config.yaml
n_layer: 15
d_model: 512
n_head: 3
n_kv_head: 1
head_dim: 128
d_mlp: 2048
vocab_size: 19118
activation: "swiglu"
norm: "rmsnorm"
norm_place: "pre"
norm_eps: 1e-05
positions: "rope"
rope_base: 10000.0
rope_fraction: 1.0
qk_norm: false
attn_scale: 0.0884
bias: "qkv"
tie_embeddings: true
parallel_block: false
init: "uniform"
init_std_qkv: 0.0205
init_std_o: 0.0
init_std_up: 0.0205
init_std_down: 0.0
optimizer: "muon"
lr: 0.0136
lr_mult_o: 4.0
beta1: 0.93
lr_head: 0.00585
grad_clip: 1.0
warmup_steps: 200
schedule: "wsd"
decay_fraction: 0.678
decay_shape: "linear"
final_lr_fraction: 0.0
batch_tokens: 65536
seq_len: 768
doc_mask: true
train_tokens: 529900000
steps: 8086
dataset: "wikipedia_en"
MLP neurons of a small language model. Each row is named by its layer, matrix (down: output weights) and neuron, and shows model dimensions 176-303. Each number is 128 + 24 x the weight over its row's rms, rounded and kept within 0 to 255. Numbers have three digits each. A neuron's up and down rows have the sign that makes its largest values positive.
After each neuron's rows, "raises" lists the tokens whose logits its output raises most directly, leaving later layers aside.

L12.down1142:175158118163135150127187099106144145124111096184132171146141108099137110117156140123147132152109143122147110118098135105120086121144153167176126104122156096145157136080079139118138146135129112133097120165095161098123107080148180098127124143123116137109098135140125134109124095104183100173148098133142116112073121158125153129093123134096124125073140121106150154141124121120160127101086
raises: "be ", "should ", "must ", "cannot ", "actually "

L3.down965:149079118180146151086110104110084113121155128148131109141111109105121132153122184152103137135109113123127116125121150096099105144111124095130068126152117174127134123102154143119078106164120100162118130117100114138173076134124109110115127127115119162126153156152129137107144126162121150087105118143128130138150098164090145137183120122093118127091096154151148157116123158110116132068138
raises: "====", "==== ", "==", "== ", "==="

L12.down1494:152113118115133108150124144115161154136127199156130147136123137094117143148137140149152164135167114166112098133150167146142120136153119119116131135183133125126131148101142130115118118125162100132143135105132138085147101115114098168109128142146102128147130093169141095167109128121145104142121120108152127158077117152117127107105119104134128171124142124111136078123098101165082175171149
raises: "ex ", "201", "202", "199", "200"

L12.down1336:119133133130166162096105095140124120132137147154127146121115104087110137172141161163110121121119117109134167114180112148070108154142145139135115126064126155114093099120158164127083125111139161121127093146109133108149123103187158153100081147145117140126118139130100067085122126121129144105111177104146146123118142164166148114155128119109135082108129123096136092080083111117102130132181
raises: "January ", "August ", "December ", "March ", "November "

L12.down1751:100152128124090077148163087142158147127074114113153112127114129091104129091119105119090169135162135074118140151150140124131157167110091065123121095127130099106117138099133112153102138077135082089150102129164142132119116143117111116098140112115091121138106126089118124079143122123104077138097145126136143164118077140121196134181102106108116115159152122122140127131104087151160142141130
raises: "footballer", "row", "general", "statistics", "table "

L12.down1454:161127155163072161124148138114121136091120118112097104148133039122108130140114110128118114113177126149138135143149153145141125143139127118069128169111119109146138119096150134138125163114115107171163083126140143140108157143141074116118136097096143139113105144110117149107091130135149139165103139122132108100112086143115099114136156134159117095139125107118132088124119109142102078105142
raises: "February ", "May ", "November ", "June ", "July "

L3.down1209:122098123150142137106078137138129122105116121108105151131183085148148141165124151097125140152123075137138112096106140083101105166105142122123126104128139111153076154109098174149130157129102113090144108154138132164169141183164129120146147160125168143132113110112179139100138141103112141100153110177149149173114104111123105098152143160147137168147095120131131142126159148136100152125110
raises: "==", "== ", " ", "===", "For "

L12.down350:114121157099113099118152159079127155123152134089123113137106135106121109162088120136109147147135161122119159093128130142096123130130147148123173153147131091147151095099155112127162095131132137166172101138132121112149151111111162172162107165156187139143136159127108179156142135109134182114113160104117104123177134121145133140140125124100122130118170117137106123103138129146158141119203
raises: "to ", "into ", "back ", "To ", "onto "

L3.down223:106114128138122115145176127155180115112144095108149120140137132163151103136134101123093122093134145149158138196129110122117117159149137131143135151095122128146104124108113129166145114106117143142146106110126126152157132125091148106073095153114119135148109134122160109155133091146099147129097099105184177136125105141139146101104095088130109137095113181139163138127110105136142162166151
raises: "except ", "or ", "and ", "nor ", "carri"

L3.down374:154124176170154163172144152153113120155103097145114087120158120130139155125143147108103129124135135128098135141114152134100102139170138174147133129142137109092130121150144146103133101176119168116156085104132129125150115163124119104105150142132106139112136117109141143136138141104109133103152120146099147146128110125149101092111117120115080130082136122143148124155113145115153151095124
raises: "===", "After ", "=== ", "Although ", "At "

L12.down825:131105106125110139073096127133177075154177102132145127089137113129136114117120113109129155101097116152116095170154147127144139149124115174097144168133096138130143136153125154107099128129173104119122152164154112116175121128120158124154157130072121133116121133148112124129116178133098171126127112117102151132070110097122149142134157129126104164148117116117134123139095106156131100099156
raises: "earlier ", "some", "ten ", "six ", "five "

L3.down534:108168143137124148147101122124158135157142161121145161151122083131152110110134150155170106096112136139047148141138116137154118143160143084149138101176121131109092085146115129124088112170138143110102093149158122067134137137108110124136119117153171123077130093108137095131128129132104185168089149099101137110151108108114114101172099154155136139127093130125114124103132090118127172113088
raises: "201", "202", "199", "200", "198"

L12.down1840:147093118109097119100152104097156127126130155095167147110105107122129057134121150095100128143104119145140148139155119136128144147185142135155140108139136107099152134104156119139123170119078116140122122136148119106154127120130108135133096140144115127147099165138088079130158143124139118123139148103140146133116113158166111103094114163078117105116131104090125119161122105074092147126115
raises: "a ", "an ", "all", "a", "'"

L12.down1049:147103138120111128134128143145118103135116143141161134133173111184123143094124132119145120134168181150116109177125152160130152089137099155145094139150125150129159135168143118109196096103142127107094135112140120135162145101102117137099096164160149110081164177109160117132142084147114141098142105115118164097134117134112121149134134136140128142089145127147143135121130100136091093194141
raises: "nearby ", "near ", "adjacent ", "located ", "Fort "

L12.down1436:122125140121096164170140157137120109133163103075105127125151125104137142163136130166117084097083102128122163134117122163114120096118133145125123117122157113142128103081160138118146113134125151139135100124112157119169091153133148143113126117121138121101107104130139122116115135106117138094120109132100119107127106111153120093105105139129096157134149142136105126133110154199136126140130
raises: "nd ", "mm ", "rd ", "% ", "th "

L12.down802:157146120133156144121177096147102141107104091129183175149125118168141117129159105154134107126126140137103124144145092139107136165120161101114109133107094124173159150132124156143131102125079117144140127141135129085106136153099152135153144159085068146133109179154115135129114138134156126160140134137121131108106138096133105116127133128138103137109135127080173124156120115133154119142094
raises: "'", "’", "‘", "ila", "' "

L12.down1019:146075131102090140151114113133137159114164103132180109128140164129152113119128138136126109156161101119147128108111115104119124117146087142108162128149117106105171145113128122138094121134112118094099140119153118157126118139119179116105134113149174121120126088144112114167126146139190132121096134130121084141149128092115125128134087140119083142149131141114128137117105104121138169105146
raises: "a ", "\"", "an ", "viewed ", "selling "

L12.down1799:118128115136112130160124127128116159183082124158107136145109095099135162095116137100111127142148158148149080116133112174112158156101171151130139162143082150121135120087140123112131103121142158088118120163110164166132110132150133165174156119167127110111128107121134095109139147126161148096094120141130134135125113111196115144115097153158127096146108140091127118143097143133111146101141
raises: "' ", "', ", "que ", "es", "u "

L3.down935:135096122127107169140134140139102110121110100155155144129121078126155152141094093134146136106160114145135178141133122113155082126141147167174151150122083099148127097107120140125164151137138133096137126143106131143135162145149092134157126136113151097113088114122100144112109138112108112169072151118120132128151131159130157137125154120129142093133124170086160108129146111147082119128119
raises: "= ", "Scientific ", "Studio ", "Personal ", "Single "

L12.down1959:110165143086124126159100098121116105096130130110138150139114129114122112154151150128098123112163089157170107118126097125086113148133154137158176130113120144119134143180113173114139105129097135109148157082122123177178165139121144149116140134114127097129097114118092115167110138127099037129119110126096132102109126148138151147138144159133147113110140143112142098110108131136123116116158
raises: "mat", "together ", "into ", "pp", "shape "

L12.down2046:156115128161148112129107154116136133154071145114124184152133158161132133156110161170097093128136127147107083127118148117141147121136131110103141100148157157108100123121131116098175110111127150141091122128180101120118153137096147145179133156124141136150084144128147103151123144122152119088135126148100132148073114168147115144123116114147090123164119154132122133129107122138133096143144
raises: "II", "ID", "IF", "CA", "IT"

L3.down1923:142115140141099155135098171116103095123141098170189138149113154130120153131143141135117108152173119133112186117140082080150076133137149141152160175140123131148127103128094110101146115122162124101134101130094126128108159148159114084143115170131115069125112154105128108144114156141131141174092098118138123135126103159127133119126123149131149106104130143083141081126180156128105115123083
raises: "- ", "Scientific ", "= ", "aid", "whom "

L12.down1825:108168114148124116131109147138144171090147117103150200125097142124117154178146135143084152152122109168099137121127172186130097086127161160160153109136119111122141128160094106138138135154140154094138162136149099137168136152125131135150170179122137119155154071128111155124139110111170102109148120097101124080149131131163132138163117143102135118123142167155136088135148138100135160148146
raises: "with ", "with", "With ", "ebook ", "ić "

L12.down1987:099115108144120131129125126114155113179144158120116191093128100098122080109157092143152137134101149123154126101131120124105125133149128135095131136088119151121150150104123137075115145078115101132100124125153117127137108143136147108148132127118077093094122117113107109124118089142136144133119121095107147143150108123143144136152100115141107071108125157123152131159119113169153155136154
raises: "au ", "use ", "au", "use", "ur "

L12.down1347:177124102176140109121148149137119194125165135134124113136147119163112135129181142154107116147106159119121115139128109138102110125124107110130103139106077150142112157121099112141173128169136140152129108120141140127120122162102123133116100105131134139108152134135147170128149146105109135137145126123136110131125124109157114113122099103128152127115133121126124117129121094147096166109137
raises: "’", "'", "bed ", "‘", "gun"

L12.down1172:128166119124135116141152111138125112094165119102112139115140132120076137134156151118130171158129126133105138136135104154136125126163155091120135125145167112117164133127134109169122128107143121098103153158096087172120154109103118132100119144162136096152094125095102165140138158123105077113136138122111134120129136088146178144170153100086120128145157113126170178116099115151139134136078
raises: "case ", "case", "cases ", "sen", "represent"

L12.down1074:134125122173107129136123146129134112170133098158145118100150161135163112095147137127112147143174136163118137124122135113084156108108124109138121163108113118140123120105172142183147078122133147150167096164155098164116081104162130100150090137150129168117150107144151156128077118102105149139117124122109093132095124116126120120126096133146145141147113152118130109116142143171139150184118
raises: "a ", "s ", "a", "u ", " "

L12.down903:138126157100126080090100111124144108134132119151092128131087099117109127111141104126123144129158164135140150093157144133080142126132132125146106125108129104131127120102136178150145095083184113169161141142095101146134128128151144169141153144091143163147151116120147110152103107121133093108116148125158172098156127098123166137136128132132110128117141159140114158118088075130147092150176
raises: "months ", "December ", "February ", "January ", "primarily "

L3.down774:110169166161094123128146106113104159170152136114104125103089137157132141130120120106143095127137129115120148130116138106125093092118181161147135122108142126112143119126114161121163103141127129150125101142152139154131141106120167122128133112147152137111071103118139138150109099158139134116081116135098132095129127137110124125133160161100141087139082121119152084140120148102141127129148
raises: "s ", "ll ", "t ", "Connell ", "d "

L12.down1944:153114161101117158150164155114089110136107115120162170151162115124114134117105137091123112172072161106130128157085120151105110123131125089144127121080137079144118118128077165121124106109162161121132154139144124119152125118103136168109137129127136134137171124140137122145160121138061107121109131103145109106147118137140102119113094113133081112129121159145115157114132132126149158116140
raises: "to ", "onto ", "itself ", "mp", "eing "

L12.down1225:113119128127105177090090091117162133122171126113135077135088104125146149092124160161105098131134142112129148171164138146149172139106103089132124082120141152093104120123172136117076131120135136144085150124122104153140130123128137131156124153148099157122159088097129106137149134157061131099126145111159078117135126106142156152139130141129117124115088120145136116137122117143109129142121
raises: "loss", "win ", "vote ", "results", "victory "

L3.down1999:144172125136139113152128110092121114165115108121164141128138158174100144130072146081143123124125159132119146106118117158107123159165112136089126088103094130155096124130184125124117132128164134126132140090130128123159104115130125093110101099109138114137061130144116124148144147181116124135150146146136142132128070138110122100131133107136132159108116134134130112124106072114125142125178
raises: "day", "same ", "day ", "purpose ", "site "